config.yaml
n_kv_head: 4
norm: "layernorm"
norm_place: "pre"
attn_scale: 0.125
init: "normal"
optimizer: "cautious_adamw"
lr: 0.00128
beta1: 0.9
lr_head: 0.0066
batch_tokens: [16384, 32768, 49152]
steps: 3596
dataset: "wikipedia_en"
MLP neurons of a small language model. Each row is named by its layer, matrix (up: input weights) and neuron, and shows model dimensions 32-95. Each number is 128 + 32 x the weight over its row's rms, rounded and kept within 0 to 255.
After each neuron's rows, "fires after" lists the tokens most often just before its 100 highest values on Wikipedia text that the model never trained on.

L2.up389 [160 144 124 137  93 121  58 156 145 137 153  82 164 105 231  90 109 160 152 129 126 175 142 153 114 109 132 101 161  82 106 170 155 114 145 131 151  90 164 104  92 156 170 127 195  75  89 141 123 131 136 111 148 135  30 113  90  60 133 113 199  56 118 152]
fires after: " w", " Y", "w", "f", " W"

L2.up166 [119 128 150 147 126 177 147  97 127  87 105 126 105 177 124 123 102 138 109 157 150 182  62 131 109  99  25 118 148 167 110 105 103 105 136  83 130 114 164 185 159 144 155 132 116  92 172 150 101 122 154 161 111  83  91 168 190  82 102  93 115 116  61 155]
fires after: "is", "em", "c", " ex", " U", " re"

L3.up235 [ 71  69 161 151  86  91 122 143 125  82 123  90  88 181  80 152 165 157 128 124 114 143  74 121 163 165 146 156  94 143  70 134 135 138  34 110 188 166 124 102  95 135 169 103 114 147 153 121 157 138 130  96 202 155 138  67 164 152 121 124 129 133 127 144]
fires after: "n", " d", " sh", " b", "ward"

L2.up268 [143 113 122 135 137 138 149 131 192 181 144 140  93 139 154 145 128 173 116 167 142  81 114 190 120  87 112 112 151 155 127 153 186 106 164  73 123 158 125 109 144 130 106 141 100 154 108 128 103 105 174 163 136 138 110 137 120 125  35 115 128  76 152 142]
fires after: "st", "eb", " C", " st", " c"

L3.up221 [147 124 121 128 113 140 146 153 108 135 161 186 110 117 160  74 171 123 151 135 180 115  81 202 122 106 172 128 116 124 118 131 132 132  87 129 129 112  93 148 115 163 153 103 115 167 115 153 165 115  65 106 100 132 171 134 114  53 100 128 178 131  97 169]
fires after: " f", " t", " T", "ch", " m"

L4.up331 [113 137 166 152 114 104  56 136 173 137 139  62 161 188 147 101 113  97 175  68 112  72  99 109 174 116 136 136 117 209 113 105 135 113  79  83 138  61 128 153 133 106  78  87 150 113 188  90 115 134 144 124 136 122  92 173 115 123 161 132 118 132 115 154]
fires after: ".", " to", " T", "o", " N"

L2.up617 [174 185 133 160 141 177 124 152 133 174 131 102 145 152 155 155  65 124 163  87 125 152 155 191 101  93  94  75 115 143 156 121  98 138 172 124 143 105 120 142 171 112 161 158  66 143 173  88  68 129 144 129 184  77 179  84 111 121 111  99 124 144  91 159]
fires after: " Jo", "ec", " p", "o", "ap"

L4.up135 [121 112 148 152 117 121 108 199 153 143 117  91 156 127 135 154 166  95 147 119  79 130 156 123 118 111 125 163 152 107 133 136 135 184  65 127 107 191 147 137 121 123 115 122 156 119 133 132  56 169 118 110 100 155 164 178 135 101 118 162 118 155 113 169]
fires after: " ", "–", "m", " Mar"

L2.up25 [203 141 150 219 133 125 183  78  99 133 151  93 133 129 150 114 132  83 123 102 147 165 118 129  87  70  79 158  73 125  89  93 125 117 103 145 111 142 103 168 118 107 113 140 152  66 165 102 100 144 104 108  43 158 101 217 149 117 148 120 155 131  89 177]
fires after: " St", "m", " ", "id", "d", " s"

L4.up55 [105 156 161  77 122  85 119 137 118 192 109 122 121 133 143 135 169 105  89 138 115 122 115 143 145 120  88  85 131 196 124  94  66 181 130  45  84 164 114 103 149 124 140 165 162 138 108 121 132 173 102 118  92 109 140 147  90  74 169 127 140 130 115 124]
fires after: " of", " the", " A", "y", " S", " a"

L4.up77 [176 129 107 121 114 108 123 162 135 192 142 171 139  95 140 128 120 155 108 115  83 133 129 192 118 193  95 115 144 163 182 101 128 205 117 123 143  84 118  71 118 141 148 150 171 104  64 129 111  98 136  98 117 159 213 125 104 144 144 142  98  92 150  73]
fires after: " C", " c", "cc", "m", " M"

L2.up406 [125  85 121 118 107 135 157 173 176  68 142 145 145 162  80 162 154 115 114 108 145 134  89 129 130 131 167 116  94 151  69 129 153 112 119  97 136 171 142 110 173 166 113  77 121  75  94 109  91 105 121 131 186 135 158 116 102 146  79 125 146 180 164 167]
fires after: "ep", "fer", "i", "id", "res"

L2.up359 [134 132 161 119 124 165 159 124 157 153 154 177 109 134 143 179  67 122 152 182 135 130  75 173 132 123 116 102  73 161 126 109 158 138 157 151 121 153 133 100 145 135 157 134  23 107 166 182 116  81 108 120 187  66 182  56  83 125 143 127 106 161 170 169]
fires after: " A", " a", "ions", "d", "ers"

L2.up626 [127 140 113 155 116 137 113 137 109  98 131 111 119  92 151 104 181 138 172 134 123  95 107 120 136 123 172 181 163 136 164 138 188 109  73 119 168 138 112 105 147 101 147 128 157  46 123 120  92  50  75 118 146  87 184 138 111 201 177  90 112 165  77 149]
fires after: "r", " m", " f", "m", " P", " d"

L3.up160 [161 104 125  50 149  60 112 137  96  98 144 151 178  74 152  72 121 126  93 165 128 116 134 149 116 145 109 142 127 149  44 145 153 111 200  85 158  68 184 142 103 108 125 126 100 118 115 128  81  73 129 143 158 134 136 102 136 110 155 127 116 141 188 182]
fires after: " c", " w", " he", " B", "er"

L4.up194 [129  94 151 124 112 124  94 168 121  78 143  93  33 175 157 128 155 158 128  88 122 187 125 109 134 127 181  81  57 155 140  74 168  70 149  93  99 136 157 112 119 128 160 193 103 129 178 187  95  80  52  98 153 151 150 164 108 134 116 117 152 179  64 186]
fires after: ",", " He", " he", " who", "ober", " and"

L4.up511 [163 150  48  76 129 117  85 130 140 111 144 160 147 148 155 106 135 103 153 136 157 172 156 174 130 103  93 119 115 172 141  45 151 103  89 129 119 162 173 130 121 118 153 136 147 150 156 103  84 132 110 125 127  73 159 137 142 114 106 111 175 181 129 128]
fires after: " Jo", "ec", "Q", " N"

L3.up391 [125 143  74 124 157 122 143 152 127 123 171 125  95 125 155 165 145 127 116 146 178  89 205 141 151  76 160 132 136 124 107 152 156 133 162 135 161 167 106 122 105 139 127 153  88  75  63 131 196 141 126 106 159  93 178  91 154  70 132 147  61 169  82 107]
fires after: " St", "ing", "in", "ay"

L2.up126 [140 112 123 118 154 157  98 131 120 138 157 185 158 138 115  91 137  83 129 156 105 118 124 155 139  78 124 197 149 116  86 186 176 110  83 108 202 123 137 123  74  88 120  76 134 123  75 115  87  65 147 175 166 187 139 134 139 166 181 131 172  78  84 176]
fires after: " w", " c", "id", " was", " sh"

L3.up567 [179 140 156 165 141 183  92  91 168 146 105 187 167 123 133 180 140 110 141 166 148 112 137 150 117 121 151  96 172 108 150 197 133 156 152 144 144  73 169 117 129 111 131 109 179 161  99 146 159 137 171 151 123 127 107  86 119 178 126 166 119 146  85 109]
fires after: " w", " Y", " f", "w"

L3.up587 [ 55 100 142 135 154 156 102 130 163 116 161 137 120  92 152 154 132  85 125 145 101 155  97 173 142 119 140  91  94 193 118  70 124  70 111 113 206 167 145 173 138 144 145 106 197  80 159 101 151 162  85 130 122 127 137 120 112 175 113 122 114 175  54 157]
fires after: "ag", " d", "Q", "l", "r"

L3.up287 [ 33 130  93 176 120 112 156 114  50 152 155 183 175 165 101 138 136  98 108 110 118 142  92 125 108 120 145 177  91 119  67  90 126 141 165 138 158  99 169 114 139  99 137 114 100 186 181 141 173  63  82 131 105 130  93 113  94 154 103 167 113  88 151 126]
fires after: "ct", " l", " R", " w", " W", "w"

L3.up25 [123 134  98 181 145 161  70 142 132 123 165 156 139 180  81 112 162 133 104 106 110 104 135 138 114  68 184 143  45 143 127  80 159 123 152  96 126 139  84 112 100 106  84 156  95 134 169 121 135 151 116 112 204 100 141  81 121 151 138 106 101 105 154 125]
fires after: "n", " N", " n", " d", "at"

L3.up124 [106 129  75 110 170 179 167  92 101  92 114  74 118  70 147 109  98  68 161  97 135 207 126 118 122  88  79 132 119 114 124  80 106 136 115 143 125 142 157 129 174 117 141 128 103  62  87  95  93 136  58 125 171 129 143  59 133 176 135 143 118 147 130 186]
fires after: " C", "ing", "amp", "ay", " W", "ap"

L4.up636 [ 59  93 125  66 122 103 152  84 161 106 115 127 160 164  58 149 121 138 138 108  62 146 133 144 124 150 137  98 104 208  98 149 159 175 104 126  54 162 211 105 128  90  72 135 186 163 136 146 127  93 130 188 109 104 122 132 137 115  56 125 132 130 177 194]
fires after: " the", " a", " o", " an", " in"

L2.up551 [126 133  96 168 126 129 211 109  84 119 121 171 101 127 126  99 125 129 140 112  84 124  67 129 138 158 128 132 152 155 132 113 164 136 103  97 144 176 136 106 156 114 136 132 129 143 115 100 122  45 208 179 149 137 115  69 180 138 123 124 112  68 121 131]
fires after: " C", " c", " M", " m", "cc"

L2.up134 [ 81 111 164  42  71  73 124 120 100 124 109 172  99 144 118 153 131 130 104 150 141 146 112 217  61 120 151 124 139 108 139 124 133 106 126 143 103 133 139 157  71 180  82 138 104 124 103 123 162 111  92 113 132 115 129  83 137 186 130 115 139 104 151 110]
fires after: " f", " s", " ar", "r", " r", " gr"

L4.up80 [142 153 155 101 134 138 100  74 172 114 145 161 141  94 159  93 187 110  84  50 117 107 102 206 126 151 143 121 152 207 149  38 118 140  80 166 141  82 116 139 121 113 133 113 174 109 140 113  94 113 109 197 125 106 145 124  82 149 129 147 123 135 167 162]
fires after: " the", "c", "e", " a", " A", "qu"

L4.up525 [158 132  99 113 153 134 114 143 161 150 151  84 130 114  95 115 146 121 153 133 172 153 174  80 118 123 172 109 143 132 114 103 127 131 103 147  84 162 118 146 141 170 109 139 143  98 205 164 142  95  17 127 133  93  87 146  77 121 126 116 103 176 164  98]
fires after: ",", " to", " and", "f", " in", "ell"

L3.up120 [133 138 108 159  96  47 159 143 174 170 104 131 116 142  99 167 135 162  84  97 107 127 138 140 142 147 120 173 100 119 107 111 120 103 115 120 115 177 113 162 158 118 113 152 173  79 108 178  90 101 159 142 125  89  97 136 139 140  98 122 115  60 129 127]
fires after: "ru", "is", "u", "or", "g", "c"

L2.up145 [140 119  95 106 114 103 200 121  96  71 173 167 101  96 108 107 138 149 125 142 156 171 137 167  95 157 104 168 114 121 186 127 128 127 160 125 114  98 154 135 211 174 123  90 106 138 131 175 174 138 139 127  94 120  57 145 125 188 166 151 124 186 174 137]
fires after: "um", "ct", "i", "am", "y", " R"

L2.up36 [121  61 161 159 126 169 110 107 132 199 150 116  88 117 153 160 193 180 143 162 190 114  90 185 106 129 107 194  74 141 124 110 145 119 133 141 130 205 174 124 164 153 130 116 112 177  73 141 152  71 140 105 163 112  47 102  75  92 120 175 177 140  86 126]
fires after: "ct", "2", "ions", " f", " R", "ers"